Weights of a small GPT-style language model, trained from scratch on English Wikipedia.
Training: a variant of Muon for these matrices, 439M tokens.
MLP neurons of a small language model. Each row is named by its layer, matrix (down: output weights) and neuron, and shows model dimensions 208-335. Each number is 128 + 24 x the weight over its row's rms, rounded and kept within 0 to 255. Numbers have three digits each.
Before each neuron's rows, "raises" lists the tokens whose logits its output raises most directly, leaving later layers aside.

raises: " are", " respectively", " were", " include", " have"
L8.down744:088140124180141148123125150123190163109107118122152114100119115124110134098150126106155145121124175180133110142134152097107111134140100095112138122110129110115118126087145102141101167111095112130107131148178159109126165114137139119102114120144136118120174115117144109164123146135105106084129099129142091155126100106088161144110151151161117176103083098109133115095100142188090119138088

raises: "\"", "\")", "Th", "K", "\","
L8.down987:130130117144115156142116158138145147155104131153155117129133134133137156083147126109147100105112108148094117162154149151116125134145146115125150175155132131113115121141151138185139023126144137133148114162104088106142123145128105142103092060141137091166083181154122145097103125150133140106132115110124089155127102121164124155165160113138122151129110114126112127103132129096131166156112

raises: ")", ")\"", "\")", ").", "),"
L5.down384:139149073120103133123158189077085156181107124147105126115142133144168126114144099121125162116126094098106132098127097098134123163096136126091116125093146097118127152087153113128091162104187134158128068095180103113132113133129104138109148147119090139174149097126138111130141163091122157126138121104133119112161135118157174184064142154126125146127116131127180111164095117122128127182123

raises: "ating", "ering", "anding", "aching", "itting"
L6.down709:128167113161118048152154122134104132097106119114148111124134112131113113136123112141089102147087189102136139143130149141094168130171145089088124076103114104140153109137120147138117155118139111139113085112112116115147154146184145146114129167165117109148172138163113113116143137115123111110098118127144140143132156126086155099101126160118118123159125193142120097153146141129107135123143

raises: " Hong", " Yu", "ijing", " China", " Li"
L6.down139:125093117141153064133172120118180113100131085092136087147125135125138135085157162116154131157139115111123137138137126125151113140137129152109154104132084158114095116157125094167141178120147104120122095144145155091133129195088136123090141200132119119115162121143132108153103133130110121147111171124155117134118138107088098158089103138174125108132118110111129159136096131123165109159118

raises: "202", "1", "199", "2", "200"
L8.down384:110103130126120150133102209123152117124098134092136126089125135166149111121160129156157121165127130118115103136125115144105126140178158109105132117130131092132143159118116124168135134116118170133107105112166145096156135139135161110171164050156146107160098141140163168137140148130134122122117121135108134122156116169127121101157154144133092136109194135140138161089127106123120127167116

raises: "ify", "iate", " serve", " release", " create"
L8.down1395:108130108124124134109098154090158107141149136112110151154124138139128130152106104137119100142075118105095091090160165115133101156136148134135128155096151174167120144135125118083130157156135136151120080113102141109160109177138148147110161139091109074154117176158158139101106120133124105153119092104144098142181140121102139121155094127088111149177123104069076104148132114113148115119118

raises: " by", " as", " to", " for", " –"
L8.down1169:108152102095153139097160143108127169156092071121135117135081119144116108105129131062131168130119121074147178113168152123094097080084116122108182164100139139117126107141167121159104127113123100115136089111093163103095130155095114147150120148122134114096173125119072127118113093119135168087110107120137141104128121134114137110160147114171141076099059065175154146119130095088097110151160

raises: " average", " population", " total", " number", "wide"
L6.down1212:133102155137141143147099167122100141161152121146112116139154166090124122142134158121107129178120155161101142123085167141131092124062161149159111155133099152151130173106113111132108106146132173113122117138099106126104125115132127096109165153134112122126126170144112124135058171131132157091120155146130154155131169108110137115124102114081163113127161153113153140146148104089139111104097

raises: ";\n", ";\n\n", "él", ");\n", "ech"
L6.down1400:110137131127152104095131163134158123074159133133136161118126134141149187122072122089114123139134160126147124134130120139099158110144128114160132135131111097134110151166132141137116118126119132106131113117133082110121139142119148144136166140135129145166108066166160145102139129126132098095162134125104124135118134096141103171149116169122106097165184147070130130138115168111108135152170

raises: "ty", "yth", "a", "ater", "ood"
L5.down957:118100124108161135134121079159165138178144125109135126131122168136136114116122105117157125144102148099118141154145081149125166138130102122100114168101139121172114085096130117107126085121119123127108144132172142178106172124123135120148140172079148116085149132147089096173103123111084118144164114159108111136153155118144141143114126159110077123117165126111112135139113117162152109156122

raises: "ists", "istic", "ific", "ic", "ist"
L8.down396:096141127167117144162133136169102130137123136160143110107131107137121118111148146089150124113086173135134119125121149116089108122084146096144165105114113110119158057126121139150131101135107159177091154134172140146159166171129171151133143122138153124090158147153140128175149140082115135107144122113154152101123112153139097103173108094114170089130130101144156138122124143101136138139156

raises: "aries", "istic", " solo", "ours", "ists"
L4.down398:159097134116094069122157180087108124123149112146128152080149141137102082145117150168128133109113136147115090124084124129123152140117166109131083132153134174139136150086109111159131147139134124120152123132148159123162111107124137158146118129110144119137099129117075116158158165100129098110089108109129136144093154112133150116126117140139133144123143116139145174157136113109127088109151

raises: " ISBN", " paper", " published", " News", " notes"
L6.down1403:129149123108128120117164160132121195118135126146119129086150167142139112141161104146171129165100117145129156091103119136122108148095139084106098121110139172134123166122102138133092104110125169144130077097165157122175149157094138080166130072143115153135174107128142150100122089140127143127157102129127141071106130126129126115078130143139122137136168139137118090141145127137117128094174

raises: ",", " and", " (", " by", " as"
L5.down1251:109159114146153143139185145122131129138131109135110143119102144151146105082118135188131129114132140127109139149170167094174131102131115111110129136116118133140069133105111140139164114104114129133111132110094165122119081157138143121100093068174123122114138143127154123086105122170142096145129117135174098108128072130112083128135153127142132081128181118145145112113148161080109122113158

raises: "198", "199", "196", "195", "189"
L6.down1485:120161097141141100142135191190146141147114145121145123177089122152120154120167142120165086119134102124064118153111158148143131084176136139151178128173111140109125164124157143099141151081078124138119112111117127148161143139112124163093101073148131139170116105109100157088118110084163167088124096131099150134136114130128125139131103124133193186109115087154091100146132142128118094131115

raises: "ively", "ately", "ously", "ly", " miles"
L8.down378:147125129162123113128126101087128137108060073135097160124145150091160149143116090145128134152082121132111131142093126100095110118157110141100089122134154146124180130144132142082149142135119135147083130109158093157127091106130128080120142083112092142139069161101169136118108152099129160136155101146099080140136120119122157130127121133148106148136110164111156107163123115115146111168139

raises: " February", " April", " August", "ruary", " September"
L8.down1329:156129129123162158150132179130192131108123138116055150121119113087151080171085161154125191111113139138130167159128108127112111121134109118110125099102118147146136104146119132117118152141094111132119144123164099127101085117146144165140123144118134151103125140133117107128154157126146129113139100139150154097133135134090084133100170150147148142109134142129089137161132096105078096136119

raises: " are", " by", " were", " them", " up"
L6.down1432:093144108131137156125118074082174135092128134101101171132133133158102140104141155106127135115103137136126106125118160132107139155101137147087128161127178128125128151118080094135104163105114107095142105139098166130174066150144099159113149039061103091117150150110177160080104114176087125117117139128177119165142133132101125119125107093155162134117126118138146089124137132125157076139149

raises: ",", ".", ".,", " &", " :"
L5.down1010:118138159147126138112188091099133130128085128139107194137138116135116098117133125145127134130139123085133118145128130141159111131158103128116124150094113137102100091147136167128143097122110143151146081123153160143169136170099123112132129188164132127134114134119127132128137121127107134143124158125118128077136104163105102149121136157140160103119095142137146101099154172156128136158144

raises: "'", "’", "hip", " died", " appeared"
L8.down621:128140121121142126168146101096104143132130141133129076149113092115098113086094150120122102122123134151166113140185152113148163103184119125108127139116095135124158157118145131125124176123140107163155146116140140120096129085104081133130156097148137118152147105158104155193133147115130108142114127090131080162086074132154116094152159119124144156093134155180163129135137127103090128133153

raises: ")", ")\"", "):", ");", "\")"
L8.down276:132148060138157085149137121086125121148111127142099141101123109144136131132122120132120130121153129079129142089113120101106143172107121137105080133093135100138165137095142097152062150114156133122110103107134087109102123130139118160107136119117149126123154110154107091124138138106128173169131145124118088145148110127136156139093110152109116129148135119100156116126089095111095151138154

raises: "ided", "ened", "ited", "ed", "ated"
L8.down628:116126126160113143102148094136149099118093144132120121101131117121108071113151121115128163099139105129118137142068117109163141150111152159110140123140099129109145136148139120125109109142140139126121141148155088106092161084114143089122077161151139183130151157117131084145097167125169144123132137129115139127113167128188129119140115149103134133170122122110186142122134129110096135154122

raises: "ous", "ogn", "da", "din", " Lady"
L6.down742:124130109093127102140127141132151134133092136140135125128136140067149153059116146119122142133142154114140117108107132100135130098102132157129131157132110095157151095089102220110137120139138122114180101105113117126125100162141132128137156152101152131132134160136121149164098142143137126132155076126067134159133110131109131104132112150111147126169128116115135127099135090118111127116124

raises: " died", " was", " is", " would", " remained"
L6.down228:111135143165151113164110123130114105094147185142151127135135114107117120129135101116108146100121148099116119071152105121142099163176146140100101129152114115082132159124120129162161108113118138118103126088115096195096097108158128161128133173102140140179117120173133111162138105146132159178092178138141098107175082117121133120133137141151141132100092165127169172154100099124156109133122

raises: "ary", "ory", "ored", "aries", "ry"
L8.down556:159124102146107142121166105129138140101130140166161142137097086129150143147121133144132140130076142128106150192114157111129124169111127103131089113174095097142121110101159147143164087130136136128155143137112107149121137145120115103177198129159121118135113160147141131145141125113117141095112148149141109151146094117183119179121175110138177133125146117124154118109158113127114157133109

raises: " publication", " review", " Journal", " published", " paper"
L6.down1151:126116150114132138109172158130128158132123129183127133118150132090152141129121142151105136154110150143111160120110129130119126141098113130136106113095153146141097113081101144164099122129138124107162062106174148128128135124119133103132119156134139108141130098129109150131165120161123092125131118145095159082170178080097112148099142123124133128151108099141100110134161145139120103098168

raises: " was", " has", " were", " could", " are"
L6.down1141:110152094150146110139149185103163124138181138123105160102133100113146182117122113139106153106136129144114114131132136134135121161175156161094129101174128112137148118129144115144161119139072156167116186160119109163160134165101143125133095033089132091116105082100107121117098077133136134144121147140135120126125115167117123151131110133157076120074115147146133136131127102183125131088107

raises: "'", "’", " include", ".\n\n", "'s"
L8.down1102:111146141091122150109152171168140144149068132126127143124127161138114179102134151085134098110115080097145150116143163165150125084159099095176139128134174108144103116119165117135105108108109149081150179107116142166100138138072115103118114139175128132166105164122126128146176130186107114135123101126133080134134126111096105129144151114140105121094160161148120107116145150112124186113103

raises: ".\n", ".\n\n", ".\"\n\n", ".", ".,"
L8.down684:113102141090124189146124064114141140089139093086161154128138129156158119197129130128100111124160142096158092139148111122133148125136187115119120134140096101116074149132153102132159135100156161150141102130183131136130113158136123183121136157110137124134116084148140141125173134150118091143089155126146135091125170134104144185130129119166148116112137117128150125123121182093108116168108

raises: "ial", "ship", "ially", "cy", "dom"
L5.down166:151143148125122138121114108105099169129134144143100150150135135112168118118124102087108124129144173179135158106173114142147181129158072131131150132138144128131122130147135145157143121139108148170102103169129131111102154121091120156128160128100139105159129141115127132115098134155126136150087135132141108167129107121108131179162109146104117103162128132130120142093147170144094113103149

raises: " you", " me", "?", "n't", " we"
L6.down1003:131124150111085188094166066109152146097125131154089129142132099159145163133154085150155122072115128140155155167138137126134135119104126159135158173123199153142131081134168119130137164116132144145138157107172120144132113147136145149172122109159106114134154152114119139132107154082134109139136119147150129134125127145105150135122152078105136112077123137153143136126135134140195145085109

raises: ".", ".\n", "on", "if", "and"
L6.down265:093121118090126126129124112107114130164133153114111120130175177086139096140145123102100106075133147144157097119152133160122117125107106122133115108184087110132113112104133130161162126113177125136097158098136135132110154138101193136090124171149162121112083141152136146092117157114123084167151111138102122148121113154143143138098128121125158125129098120132108116146131157127143128149147

raises: "ent", "ency", "ents", "ential", "ing"
L5.down35:122145135169088154148147108156136140117144121170103125124125136113131163119159142139150121123144145120116097116124145162124102086111122135200133125159107153110126142129167170118062134162180140100130084132118101134072099132101160111107103155134126125095111156124187166139158121100117128119125138126158137132160096122149158134116129165148132150071135097116168143089113141137149104119127

raises: " were", " are", " would", " was", " had"
L5.down1231:138113126111164114162151096136162116115163195141149142107118168124136176127096106088148129120120108113114142138126139073164156133155160107131133121124088094102162145133192112119156158121170115193141165129105111134149127127073110100146119159128148116148065112134124094152113118135153076187133118118117132137152111134130135137122128115138161095100124141168180165100137142126137122099085